From a checkpoint of a small transformer trained on Wikipedia: 36.9M parameters, capped logits.
MLP neurons of a small language model. Each row is named by its layer, matrix (gate and up: input weights) and neuron, and shows model dimensions 298-447. Each number is 500 + 40 x the weight over its row's rms, rounded and kept within 0 to 999. Numbers have three digits each. A neuron's up and down rows have the sign that makes its largest values positive.
A block is one neuron, or neurons of one layer that tend to fire together. After each block is what it responds to, as a language model described it from the Wikipedia text at the highest values.

L4.gate132:471409608473416543511441481545463515553568519520519482461544493425494504448464482473470507514529489560420469450494521454432432493526570586511534528452512526483507530457504487481516502528500546442460526456484486503464447429491574516548492536571548575468490446473512503499410491476481590553499548512494527516497459496496487532482509457478568563477490462472502453504447481491471445508447482495512541559526519467516449557498474475487571516498521413466488
L4.up132:494522397494492436486470505456552525553492390462471476457517474531515474533550499450450514554506433547523476479489539527524489499483574521586515488510492467540509509535531512497568512477456502484493482535503483499427506513543545485536502581562507518516525507527564498463547494475491434519503496536487473516483542504472551489546521542581430535515446613442544536526581539485514506531507548516522534484561530468448530545525505551477547438540433583499543
Description: Periods ending long declarative sentences in expository prose, such as "...appealed to any body." or "...the book stacks.", occasionally closing quotes or colons.

L9.gate131:511508545450469531554522526504470421531471462498484511468501490522523470490524568468520499398504461522499546482532562424497441553570539501484460493506394423501473444457493492538487487520585503476544509517508547532480504548466520547472596438437516544511444518538515483513466554556566527504518508544506494479549522468462598523471544564506438576578474481487509451514451496500490533472521548458497488541484468460478509506511549540551539502489459506468521
L9.up131:458435470507503477424543453427524421561550515461557528479513490529525470527512514459490501542496462476458476453547462561484562534469554464503465560545435515541548493484556523517534517449496464477506547440508503569519519505506498460486458509499404505544454485499482519483532423462473457446442450536518551452467546504496450542496491496455560438514488549490488448422434495512525453569590541492477531490501556506558609458552526496509524443531476510524490
L9.gate223:529515517521408448445541564527502527449530446453562487438423499506530529516481479483450492514537513515406535538596503550531475515461433509482474475509483490506470474481499468496510452485533510578463528485459569538508519590513430475514508492467533499547441501530531458548563519519534506531508489450422388558444453489503486445543450519503460432471483443438478498535483507483516474496481437521485474516441441438557503492533498607482482508457451482458479
L9.up223:525542492524562516456495511442503464467574514476469508480524487461528445482498490482486545495563519451474508493448503516591467481594501545508538445515442494480516551546515443547466474532479509492484466455508488494539531535560424491537552501440523485497444450531509520533496597556517517495421462484488563561539427478458511475475455438455500543544455447445413462479448512508493529480446473510580410470535451482456505488471497473547498485539484469528469
L9.gate336:504505501469450509418434430400470462501487450491478470432498506472506486548541527498461469450491554509453570580557497487506516489439513481566463520419498449534499518518444550478507512521468512454512438450489465556477478592489505546470494554521523458483477567521500486531524584502502507516537449506499480552549490473529617491454518518519470527534568535495597508538490491518515480546478489498549452540498517484525485504549497528551514522523407462558462
L9.up336:509475559529548453450466522504568544478440505463581490465531505504472484460528484425459455545480533475528544516521479533468455517424455550480501451453366475487462464489490453551467449462477490486562497436550484535499488521500475570491551511584590514522483510583477494523542545478517549507551473473478562537472504520450442566499458512466420479527573467505497476533529575463573513451543482495489455528498563581495483522510485547466552521534487530538503
L9.gate503:435509508497467491567539535574524472453534560543490530505508554487585506518480509454493471453555444507519488441554528527415468565509594473511452497467468507486459546529511409510479432534482500439547527477498526541505455530562430502467551531467570507497428540467542430591585573559520456544551515545490497439458473478509460529492465498483491606525611538477498510463463556471522520559518541540549515510485484493520538488513594585503476520402513450535509
L9.up503:460506434505501488436477487514463516482452494467518425469453510404447485471542535518538412508541499506464520519484444524533528495518526532475474469498468444549532422501486509566512496446511529478479492485502453521504551516469479477500495471526489552436431508519497477449518547562612515517502509423473599595452479495537560452495537543451537477540537488487504491511498483478590509493499536507547511516522566467474501477633535510502506487485453486540504
L9.gate572:483536483520491512429445471419496477584539488536456525463475471544464516500518439516489442507605497576395524484551490518501466515480570491510503450494450426597496488521521524575574548563442511402490460546473488563532512544528484537505526513470454586422460494485484503547490507526551513528483487500495453476539529467479551467471457466455477510518525547466418509450550460498470482507495568495478483506518554469576511508523487539409475519471531544526491
L9.up572:545525476531492480396464538440495542507493455425485444448469450544525529473493490498513478463516502489495540506549432494498527538534579463487448435570551459604458492545485510544466514574465451548458473470475483477523457476572494538548544517403515528517486452491518494578510516501595491520512520409563489471546465547489569475477449558518519520453460541454509483537507459530492486523518490514438533487474515462517489485463479545449501525502425494481525
L9.gate616:455562527472525528431566503496500532508513459477489493449504523563533482485516512532463504522524454475521528463511471527560465497452475540542479450536483491521476511476550485563563479506529475560517558504488543510487532507489470474503473506539522486490540473496552543502535607462554519490463521462486391536490515477441525526400466476559504479495485498490508533426426437545477475562462468495583418495505554518502521480502457543487478516529522502541486
L9.up616:525453535546548509466512542493543462503515561512507503472472514481479487478454432484545415517523485478501520494512461420542527564528472509562438437474503517505481509473482481518479499451462493513500499448539520482538463476507515523514508522544468430546438489452517481553463542432404505428536501530426493470451442416514498505543503574397520540501444438491397528474493511464456480509496526460515468483509537471552591509490506511519514472497504505489477
L9.gate655:455524523514451458437516524487578387541533481516506475480567471568536506494540457433493461449456499596521484468567518467478470532455474502576519473459467514500510388528467460483505493548496493527517502494503466551522496583486461548474481515509475529507546538496524469493533535535461460526485473457513539411520528473516501517510516492488461532574539495459477547486461520472466510464429470544531576507491585532489507455501519527506516509467468529482535
L9.up655:457542392489469485533428520473441424460561472466437478485522505435492491561582496534478525525469463523557504490516460453451501457543484480431493492464519548495513490458441426538458510471536504526577526556522492520497429505525493486553476470466592447529482506495458469405556506589529544467534483511480540480532461518547475511493515588516512483442500469421459482468390591479457454467442522561519476481528523488458483560552520495552538500483425418441494
L9.gate672:512488481475474500445425513512470523464537528506524523543482451563549621478563447466448559520541532524500528537565504483500536511485493437429497479469502471503508573361460458527493524494461516514509537528465580500561540473469452519463499512428603521488578495490423424552462520498572483517488543528480506591482448487462500582465510515519467476457479487452554443493503464472490550537486488500486566458492603492463498483467529465518411493522499505513512
L9.up672:492470525516488450480418494569539481438497516518569441434512572478526497502481479456550506418461512482548498462558532461492586516473524434479479544527454431453466539450479493510439475447536482402501554565463503494555497550483494530481498427486493496454451498486531487541453440433539544511439484476481485566518507576481542497472457492505525492539497496485470553473440488538585369456544528525496524473522502577421545484489514525508493534540513507432554
L9.gate695:490493482515407464442487524518507478607547465519508505438488521467528494520438455476526559449546476451535521502461470535486450491542466514507485528538491517462538566505531386477492586488521512524505527507485462509461431521457475490518522449403463517502493512480495513509514486526558510538555509493454451523487561600499421508542475569480458535444461515523486552519485488541445501529493529602550481585471497540532551521469494542463496502474522430566518
L9.up695:502512532459495476415503477527567544483562538513462485478525515536479469501537458472449453436426521494410528503526553437522526509546516441468509471571492520503466502496425452405436525566502480480526504499481529514506527606535524517503456518476466441477516493533463527548455472517466499527447456439493514526490514431522397467538485493415522512552556551488532515505451406572524473411466498544456503507520579524422513470613572524448478503498417535535469
L9.gate784:463475461583520507486470484495466445528570541480477528475450503543559452460480542426460507501534516519538547508561506540489462509487486516471574590453469476505479468512553489487474521507543557543494512532467500514454512548543539482488472488487430446492455502535528494491464537487527499539440508451560445468490454492485479398475434461518499500449489412402595527492518537516534524476456533495458463489514478470534451518501527506511517546517467458447493
L9.up784:539449447582442402498504471442495475468484507513526545495552526538504482457553489465529469487525555480539569483566522546503450557536463457448508521576542479531467482477472523563456480560439484574498482467467501463598460496508461467516533537501466461506450483472514477487487532495517523545465523461523520468486511498458519485503448446523470511536438449550525533532450462514482495434461564545526474436455447450534480466415524537475457516594457519450502
L9.gate789:439538514585568453515496483536541477576472544516501518553442488508469512487477484461445494508550508546517457501499526499575506558436504519493458448544496530506531508498505520533465431464523544498497470487500531476417482542419524488441455422448475558419512491466546468556527441542493493598503524505470502469500536518413485488484500444464503490517516485578570479541530596496511543556497525575531495492532531435528505535574519511495490473474492485577465
L9.up789:515500419554490507569551538440580556491470482490457468516473534513497508537551422538504541483466499508537504516519551544510529460487488514465485407519462534532475552515466471475442528518441503464478526443501478513610517570471511512445531579426470515407565467499523491549555474557525527474474431432482502447462441497549438506550505413513457485484460482550581570468526515521489541498496515502468457534508483457447441478498527507511483499492474432443471
L9.gate790:476504530525553496500493504535528502467554551448488440470542478585522553479488427511585470443572472558479500495519586472517483548493451478493504460546459505539471516475451523484419501559535504451455465497521507452498502514565522500500488519472514477539512491503468474512510465538472557536494491507494492485524512522554602458486477539441513518561504476456513525417450457469547491519495505498504507501587443460489518527496424413563437462516496481472517
L9.up790:544509514495531499461516489500520527506452496506553527459520504489468484519559487464563485433495423444468465447506524495554538511492480411469405496548393488423432472498501459452423527448522482528447495484468487478593472528497508505449590513503529510507494525522516478502478566489471487456481452481510547427470504529494523516597523459638478479511471454497424522509565467465470471600479489476532498496535528500422449433498477468530537521511537485459502
L9.gate899:574420494463479455552548464448479490483473482479520449483449515445508478493562513453458405542493486522387476476542578465498436594487591493526482463495389494512551500532571454516497470498496508495473538460511439532446583535553456516489529479537537537486526491498480503496494524508501498553503455516475538437488533494447467570475472503480497496538543536532446513451503458468456597492520491509465478538559506479503548500529484452525510506456489534560595
L9.up899:514521403503465454469540557447578516545455548537473550536549498468564460539521504518418474539542476460464465509510479534619525465441575521483480461542423492476463546558502492518500545540437504508515453508468525508508464539490494468488487482515480462525481526516531440501522535430484469493535476478522461497439554500530525515573492538475479485507563484519448473536526507521500559460510460540518573524547511436458572598561500513488519474470506566483573
L9.gate953:449546525535559451560481430459540501508518546446536504513545486487522460489510530488582527480540564518395494474518488516503514506559522460437539503563504469562492465506478552539560466552489527500459476503485528503605460564461466541494457525390433500520541499530521523488505545518499517527499446513501454419502491509484592464522481513488459554532528521490550500567424480535491576495444455557417416586481527478471502433498567525464499433421486572516489
L9.up953:490483451469518560517547503518490432447576528439398476464506450478474488515484569503485453530497497435506483511474462558540522476428538504495450522478526442445441515455516401484450505483571530467557503542491465551479534489454427516524439453498485470426432523553463520512532563516549513532428585473483459523561457484503530546398458464504491526506487444398525506450424530454558492472588562438462482476523470522537531509526527530475459501540460497481480
L9.gate978:536482566527444531462414468465443510432537482445493481465436524495545558502480481523466524530473477520492476427494441503529536580479568543457530500470448547466452464531516484483489475469510496507441529470449493520462512511496552615529555579452458487401503506473495465518559565511489499592534562532497482521515503452591500505503504497461472555536518507439477496530529494492539493483489531510554527499575504487508464468563526491578417442547464504562539
L9.up978:499502500520482428503490557470549513441545481498464535533466508475562515570569533565495481465429416508513540487559408563502499528535505520520445578500561512497538505481468482491477525512452416422482586513529502471516526524454513515484506502516516529439453504416516492531490579459505485503482550524515525460505469504528557506555531499474501467423428539556445510480536484509479559493421535554495571495553542498523407539470511483501524542527476589514492
L9.gate1028:502511515515509528546516463482419501508505464466517511556535483502543527415552504447478514533489479426435515456547469537438551518473454514415459502508430471445510545459506477504462538494471473556463523560495459475529469502522523496433568514494536488442529459613480419514595555537538482497464485522484455559425494547538521531501498461468480588498522514542516462521517532550527564490481454505506440451483463493542463582569525544525527551493421480492473
L9.up1028:533477468546466429446537493494470529501499504558474487536548498450528459477491460521504445601421495554508530445499448497502533508495507460432535488533530461469555556480496540533504500493400527517559458484463536474499524496466523493556576477453527492542540543510567438570481494461468506553479479513533541558530525521476504556563511424546498494498440563516534542595551493507481609489502453504574528497499548468489510503496458511487546577554457507468527
Description: Surnames or the final word-piece of a surname after a first name, across bios, credits and tables, e.g. Wilson, Russ-ell, Hutch-inson.

L10.gate176:462546424493497537469475470549503513539500513484553481502497500473501577498513482464480520485475502481468487474496543519520504412521570494521479463496478436554472532496553487458428393517441509447472429498471493469524586486542429521526463518495558518444464490438507474483466567470503487501424432571535513521532533479437530512521407510481506545510478420413525507499481459515575535490510535483469458505525513530464544479538467503528465449469499487554503
L10.up176:474521526483448496509528456578464492525485518438469372491489507546409541537534446501433494484457502467503499538478513475513517489501550497464442561523454510467497549492576528473483540524469494550499465569535530463513495493519491467497446418452543518447511519459454480545399469535527508558486506569555540487528478517529500463573534496524511485465501530473480513467513452581490581577527431462506435508577496521535481482447539437575463438481510538478489
L10.gate321:469511469502554465516519484463511550537485516471480485510466508576483584506522442486480427540508489584476508525459469554466502517498511550508512480489447480574460504468502535510551488509542544406517512520503454523525486493498499445433514475528452526457483496457508411537488544503503489501497478497547522478499407537522558398459477528487596467611502552401465492472534525442527561569511502470466568516379442484518475564502469478534468456448518488432557
L10.up321:440480410492511487531411464492532483558464500496522442465510504471421431459497536493523495547570548497517479503510508499504490514555492585428538484525485496484530531436562478431563483544587480489504513524488511524462489523447484526411480553472559564546568504451503491449520484541496503502535485528509489486513506547487486507478483487586462546553502433451485483442523492509534516516429449433570536479583455491489535547476509451571472518465436443454514
L10.gate367:485496590474529519519549511551538479547505459511474555465575476461472501482491474463458429592459499534421510475497430580576474514479516477465534477454418524551494479485522497448562468534541539520479473439466563510475532543476526446436476509506487569458457514529472570552457447496454503441525502477516510505485515490508492513524487465534474521494504530475487488543559515519522504559472469581458542432490464451491530502509561533501555494440503560453532
L10.up367:508458517534586487511542445514492456532520527489546528540557519444467521560509523491492504513515542528478465497454464485461481471518503461485499481468389508500448581494525562489368568532421500523415489491513461529493526503471524491516496500483544529464587472550463488524497463501466516509499432477537522570565394494500558479537392468526437516538437508497504438494477515565479508447528436497526448527483400506467544533605486550463460497455499502505518
L10.gate647:487505514508511508525420511472464514497546529490441505565519441507477577470491519494533466521528496521486443481424516536486469495539487523562469466474529445472402525462595412480483491444535532449496518469434538451497510553470493490541465504596543547452515519494525468520499517459478461431515497529520534429533481575569453462523562459488495484534519504508465568542473534542463569513516476524525452420497496524453522519533527532491521478512565524503536
L10.up647:494487596488472555541464462530518475542475498482455523411525483467499564483427498505513489590469504466461515507518481485466466457526500564484521457564460487479513527510500536479489480489494520465497531499448538433475382464558433557425456527492532511391523502487504520533527545556571485513407559516515492477542429538528558496519488540529506573520513453518551502567502471523540570518495432448555575513510541478582441535539547501418486489482472525555476
Description: Periods closing a sentence, strongest at the end of a biography's opening line ("was an American cowboy and outlaw."), also paragraph-final line breaks.

L4.gate583:496493508487526456519418519509502461517530512473469497454595536449450467485532491505457499506512547545528522575494491531547504556468535492433478533484471468504504486516446506520520503518489438459517536507419550516518509518489540471494474450471554529505492507459487494514478545501569531462419500432590517454466503465416506524425530509492489504553483484463502484515472507502450490555544504539528442539541504559468498467441471463468486488431390482441403
L4.up583:467554491525490536498522485488608471540518509550527571538486570470576440482532484511549445460468459546585533506474464503507534410496481423490510429429505525503496443500491469478475455547450475484450507479508437534513493503505533451536529547542517526482416433549506501528477448488489523524532499451501467498540535524568424545544443452461459492540566586456492615561507529494512508523504571458481489484490495437544479467490466554593537517458502466469482
Description: The last word or piece of a proper noun or date, often right after a comma or month, e.g. Columbia, Smith, Mc(Donald), December 2009.

L10.gate206:531448481512529459550473474446540563494514526584511571520441547524568444546509504474446499560489428555506442507511546472481528506522520422509468464553460567525502509526505495552526552513480536470483489510516438566577518444499495512507544523468521624430508469535477458512551472496457473545465564504457453471538463457448518558473499565432448499559510444557522421564467478499478463430556534570513464507534420525471534474475520497476452560420483520606520
L10.up206:522500439527458526507457549510466485451486522533527456527458460505500398431537483528496547503504458469519486489531597510510542501449504557518505464526458499568443530476552540434464533454473475566500579459537495465527458509466520536471422452522479510442464510596555491547461565503514498525461454507505512452439482544463470582492495580488490528487457452473491428555505429498512522463529529518424510516533513504505517483509538526506474473516443449548503
L10.gate387:466507474483495476535436545482592529542530551504492470495481487508455510464525437516577506441478560551450543496509488520522484552495512497547470530585461502547496572550443485565449498487543479560462471425515509449558428556507518450460528514460537489484468510595556519508558551555568521524496463510508543520444537492446523479489471485504481457514493461542451474520439499464546524522490574455439493472508521543486480428471544501494451454470465470529471
L10.up387:492471561535482508499547527454525500534559571457494458502423505524426534453484462402558483500563517535457506461464489488438477514526478416485526446482548503541547525551531523562500479543480511476493498431512440562519525484547461459559481498481460505477415494472468547510501470491489466548450500523515487458546499520566527562496475587500536500542492502515446485527465486403471531492478482506466475549571497507564634512451479542459472539491563431478496
L10.gate750:524529459502571430507477558554475472496504503554542491510455526536500494543511425449517485489495458457536532463514488483495518514497551528506444464511455482495536569523570425520423542557488465485486475448506510508500485555430564488535494456506535582553487492520489477479540579448456548576495567559562507483506458501456494520434452521486505517492531476518467574503468498453489481519437574536476538566454480523539455448409537571506448515473498512436482
L10.up750:506574561506499547513447479423489529509459504497486493561490496429510471552468498549499404410537486498436480413515527477526498534437502480477464527484519489522535458560543487512511531544530495402517418467551464569455536543484410527531472467477550544522448456490537547457555532518552471529470597491485455540569476529492510537490506508463547495479467515467472417519475506494497471451529552469523439438555432488556526503500526572455486516514487479501463
L10.gate950:461512468468527509537526511491500493501496492547463552480524470555540492440518505498471450489465584473486413488512460533457498616562515567471510400489502456521436517523614498451473501507504522546458515512494433448492511516533549451488531562559578512490505521482426420478532529507417507570459505487501461532545524508516539604517465469493563523480549583466464430506532467566501547480455528546534499504587541511465565582594490488471471504582458498513540
L10.up950:491450479542552488461483544443436533475514439517474471465503489578488532505474500438487551553517468483462465522523466511543515543609438514444556504505559507473553529538555450525470446500503492459502523450508519521470531461515464534446592498503548416517525538561539441464584495553521457563532540490526492471552463422448537609542464416469554495472492521502485545469512418468482445533512513423469485455479483448455495497488504517528542526500498471458518
Description: Final tokens or pieces of people's surnames and given names in running text, often mid-word, e.g. Fall-on, Co-oper, Mis-ato, Morgan, Alex.

L9.gate47:493425520488535503508518538542478473495475585452484507517498532523494432447408518537523409530522452556488490557450548492459478511468559524444507467452551536474469470525498412457500455514634499488504475497535565534516496459515554460541448444531538459486512451503447498507480454557525494563542460548534472476528462431544505568483531482510429530475487531525527507487536559524454480537459502553500497491546482557517461513526501546486513488587527525498442
L9.up47:449586436473497533533461518466471431434479524503520532483501493521509417503528508505560540574486486507424533494482506484462597482475535487528508491455562434546437524455453462552588480473464494445429471401441512505531549562449527496567545519480481562464486478540516531484458459485574497415422456535521489496455554512513449571483494458518436422530576483443548445454515487483443507496507557523493433509446555522480570525440518464509491523540541513508503
L9.gate187:504504450460427435475524472502566513575479431536473509467513537522539494519463502532518449453568464470513546486478535575489569436494489551448473524490490507433455426447481481498556563497586500508492491431518486574455458455444437496378525511548509436486549513483462467489526538575548441527489515443472461534481544465464415498522499480497449537469525559548463554488504544479530535518442578495493509514508570441538529510494511581454473526488511520483522
L9.up187:500453467543565533547468573553480415545497563506504496468521479523524494460562529527572489503563428471485504498506434527491471546464517516514431478496399460433522480501500429503528547463498493486457509523480496463544417486486517502458471514500569548492564588521477547503486519575497457524433499529554468534566518449496498535461514506478412470501527530468515507495418526482537524507397423524568529447498492537512486511505558519526515522446471523512528
L9.gate433:523563527475489562482505466483467517474509469475519530542500489540462494521458536537503462526485471522505446503477525513471401448470555448604508513515556525490493542500464502498507457474486527491494570519455495488496485432570437550483473453529450446532450506490468507497546488473417475577496455516525538547532520568486408516498555555432466496593468472539498590477516535522519468483533460445521554555503534444501478482514546511590456506524473608517465
L9.up433:455511559477561500495454519491518488472545570533506438485520410511478469577514458489522492537540465482541495558483478482475518456543450556560569499494487536493490521506528508551495559418453474427518484461496554515456489519426500514538459521540552469451434519565447498522488521493493499540456513553600536579541455549526467469503499514491601459532466463475488495502432481517469556484484477538535558569475494493463561475518411464493488487501487519511528
L9.gate535:497466524439504508568539435553478453503556492487566395559414467583471542517430596463489539528560485575525513534516507516501504514493536510579493441452565501601495467467543428544426439528501501531490549475464516516477467577522520480502506471496473473521473555501456490585499482508519465471497502459514526502529450510423521523506511500481470516563454569539475549502493514485424487620522540501561518574536530543482534545522480476523459520440525538482521
L9.up535:581499516506485488468470441588468553452457478505589473572437524446497530514534492507502476520596606500420556526478485426427561470569513435493563502494482477517563550443463470543481550560459444511518534534488517508469466545579464460526494560472484491582521502557520527563437470532479599505470442497502469559443496530533482478499521492479473491533501514415530470508516531511491523490515492479513518505533498405544513524504482490437505434464576509412557
L9.gate553:448499535505595454497437503447504494483447450521466525452489540555473507542537464461480505563486530471492481546524518496518531515513445526556464450503447471582510531460475582499441497502468531481488467494458488555435478511452516557497497571485466504459438555474524474510556445469513527531495457460509451543511488507555534399492511570485533492442583534504512521479487507529508497533562502484460508483507452510563466537507487473455537558470460554425531
L9.up553:457539513538498493405517432462487503492426524519419523526485538561507484479499443503537547542527457472493413506509555539490548530509510454498475489462528477569549515473475512570571511482469449525487472468524493482507469498469497529408519510494510454499553568491509570561557544521485530457444447450487481535509497529548505425539571499457540479395469531482473546470542473495412559500525515526478513544543526468479473509475465446458484538491511534497465
L9.gate562:538542518505450558443476516457450553567516543440462469406536448497430483524466522514437498495487481515522464529554497431515493504512564545497468549486402517587505489505467525494501535539538532484461548498507439497535513512487463538514532582475477495522450523461569555524528495595512415504582529531547478516564552496516505432501451512407484508506498513460521493452524503486567487478467550437489510551516494476478467512530540567481534483482503504499506
L9.up562:548562507501471506520524553517496439533497482545503503514563545477551560531560548431475516469514511536490477439476406530564501452582545481491508553507483491488446548509512418507488491481495481517506618527535505450475509488511446543536493433512487534603527472481584475509427466478473532483473504489533510516498560450513527439428485576448502505583438462511493482502482440484499450497508480496586492558514507408546475520529465562489590463463481497518526
L9.gate653:510424511485591477557458503455535451492481542553416514462467534517459493524431498529510386537542515456475432467493480490503456607540529522521456519526435471503549459464536461513520455514509506513499525528557481546528487523517523510489531576522534532401500487517506469528459433484449503504535427482471456516553535496483497482576501456497510546479508502468562508458477500505528533499542567480509516535521527489539474543504458467537556517467449482494481
L9.up653:496401501509526504559514541496466532532486478542521536442556503490508489443444527504481521559517549536418459510552497412500479511525497509409577463466535438470510504494444527506555523513480519515511577501425530515438473508453485498406525559524475460549553477513489555510479458573501465483473531508500475514489472448510497530532504509550475504529519521496545470503563444561525531479439473552582476484439427486501510514521530450517469526537495459581495
L9.gate664:535483441443451458456492601465490448493557500471555496488544521587447513474501562581456439519414458513465500533534561535458504555529529526487427526471507401538502539491466482444482439559518523503530558438524525478511476518490506503508464469533489552481522490484468418536467597535559519511502498536486420514521430527462565471508504419550468452452550493473476533517553549475489569419495534539484489516445589450493564450475538513479513542476463563444461
L9.up664:452567512521538497524560491442536502546501527487479453500533521484506471571496549496507400466563465512499427546471535542551522504487518494443550478556509441481438540591543527505485524570517480490450482472415571468543438440499517463520499462506480426486485438539511466481444496498504539426510371483380473446544568490546527491503466513473516501576561489481462503544544454441487461538507455559472477509480517472507481514527509477451479520493532522479491
L9.gate673:540503507509551509427510563507444459557558568508488535475470456490494496550412400471525492482465432463501513501515543517457502477517500487574506554491487456508498472529530609545557563509522497555475496427500487510476513563450566504496583531390436534575470519485538532509540536521616514510511472488507543517503576566527461447470472439508490512538475538515532499455581548456484513519525517489518485563558506465517517445435461541477518441486467446446495
L9.up673:476554539471543506412459531488517506518539575475460511448487507498536448523412464478507452544450511520526496557510456533526570510526521524572449552430494537532496521499497546487517548493483496468500541504513563496418519528459586425568511490419470513521490473534534513527559505520523483496522494552518467530499467487498483478554511443547551510542508499429466538426521540535549505554558502493447432528528482530503469489441559423528565469405514529517506
L9.gate707:537561473552555400486544485414490417494538481480509470454458442489492556464484436479441524478542521512485495485540515486504494541523532494553524482500566524545518502508535483534575529500441539486502441449607489549591441516446542501462549445500457549527542475573527528502514494489541442522552442519496458497532544511426519433479544440529463455545509522499457553470485412490516520471471527466485492609548526505476532502612508529533479483426505510548436
L9.up707:515507492488593474486468593517499489486443466477517560605451531523497492459546401520501514508505470504592466519513542550494512550495534515518504515507460511531509485464433539547516562471555467490487444526543450587564508536510532475537603450525487434496487454470531457534548512524588506538548488510526493446446525492462451507499461512486500477476563534454473461506570460541434565498414493461429495533494484528469477491521571439536514510418576532501509
L9.gate727:449548506465534485469489472475469526572533539539509512534515483531544567576605468484453436516495438470502493544501463483499538486482517567548513436547549573494438480455502450552442500466473519509502565553448453590490540581568468493511495514483442573431438497525533501557533599502485489496460461505569532467554459475471506559509457484442535500536455506433554568492455490501496549511494457446488553540500555456465473460518546580456470498456555512553457
L9.up727:567522502485557446504606514488524526451466503567549483513435477564553472482507540530436508472480474503469529534517464497542633510523525499558449475581500432474398575573488494485450474499499521425492466523490498524485566409436503520469519558485490529483529549460576465473486533400482468516554466514496434525522485491456515561505551442502534479501526460459500509555520513481530515482500560548512383486531507537472419519477461395473503496503504526497443
L9.gate802:507537501499543460435473458488518565510446503453479523496548436455539487530400545427497465437492476482377540460472518519448543490484524495524479483468486398495430520464519544469521442456477537530512460404501492501492594479481539488523499495499483513490504568522507514500571512485540417513484487543522518556458497421409429510480499535573506502543444507468441471492444529538578444433479559487447481535494488445510578489486525558527484491442426532522467
L9.up802:410492518596424476463495506515461537558507559451454475479492485443475533459500445514440539530473467498467554474541522537471504549429495461537494525501484499562466509529473572480558551471384478487499452457527510451527515478520466503436455548476504567549462521469486460504565516468590516522451531527547485533485484509521515570460509497518543479595552505485547458564477542443453523504509480462459503533501490512573499551491522405499440576450425471487513
L9.gate875:494516528441470491510478480426501518546535486495526488544537434554500533545494458472457489556509532513462523525457576510428498473564581537544577454507489473488520574440531465490502474417564481484493493457504543466433494534456482586482512563501484501440539483492547509496488459546456533535531475508482490552584490584540477508531435525477493533557551521482521493509541477447486488495521485572464505514535538449535546494528531521545504446471469493436471
L9.up875:471537529459530499457461532449506536498534525476456501450466465522549565536485520513453508533472536498468467573445557527480572548568581501468498498488463486505398528487481508477463484461528518474548502450453526480445465500477491492515514547491499517408577534534559527507524430500472435486472509544527466569576450520486495459502495466501511498524461520461541565435506475473541488508539463439487493510499536466593543525555550473520558483531416422488460
L9.gate1015:522416514523598457552490455488496542553476541493549540493492488539494508473467480485525384520503471521475519490583490454516490516557494496456450404473496485524459532467474409561530547479594501528493537443446504444553502460555498486417507472442481497431554494510517524522485531535564494501512485493440484477574488473521533536557551484489495591497526601448543534488528490493529434532502483521541493453500523453489400550562485563448407457538472522559459
L9.up1015:509467563430487482481498533433590508534520536550532511595500518595531534516527530544460439539519484514403439507495501473498551549461540533515505451556557479523472499503525400568479501530448489492501474501485405491510528545479541482521539471521452456510498509509555513426500478500478468458490427485446483398546544495522468440472495509530559528521481502490514479526542542502467528487515479491536534523435521441475522509509474531557568476549462500457571
L9.gate1038:526535520530525555421459460501491463597529533526454536396534549543445609548536549420493464568524477447435494516528502545539517498477554485538510445457550487507458511470468522520510501502543512494471551514511565497442509485420492579495477441527550427487485484490496511567503561484517510533560514533512519503560558503473482439533484505458444594509577545500532463534545523579538478559488496489616539520478546509498454445536514563409526587460554437506530
L9.up1038:477463514525493495571493498423528485502531555442449503533512494557518493423428416513486478612436519520539514517481512486505497470477529495499539489512444494551468544527539469566512498529491519504484500555443577461537528471547465592514460550492449552468539430439459453598521478575516469491474453528568425510492450481477425562483506501525461526512503489517491486439515542501507472487519536537459529501556460509511539520517500517511405486563510477491521
L9.gate1151:533487524544491470519496490503445578546492467495446539490564452488490542503446391560412483565497442644474516503500497458534416456544564525510492446484543479596485540494500443461517502538505532516510534493481492494457509546482422558575474519491461471551499537444556468514402549535549508509533445568528493509557516517480470449505474394491439550482533446521449551475457516522528472522556454508508499492512437530444475523520539573478487526423506465449509
L9.up1151:453565514431559559460451555538556467497505500532500452512497494519474433419474508529454519498539541558528507448468531545479531470515462564427516471459561466401501498469557511494563493452485519504501520533458562515514558450467478472427454524471446502475532475518520548524536410464482465496531479440539452534537536502471453442495597519506552488541501523454494558521515524499565467468531491457514476554510483492572531516534523465487543430463514506411515
Description: Sentence-final periods and table-cell pipes that close a complete statement or row entry, e.g. "…draft.", "…competition.", "| 39–37 |".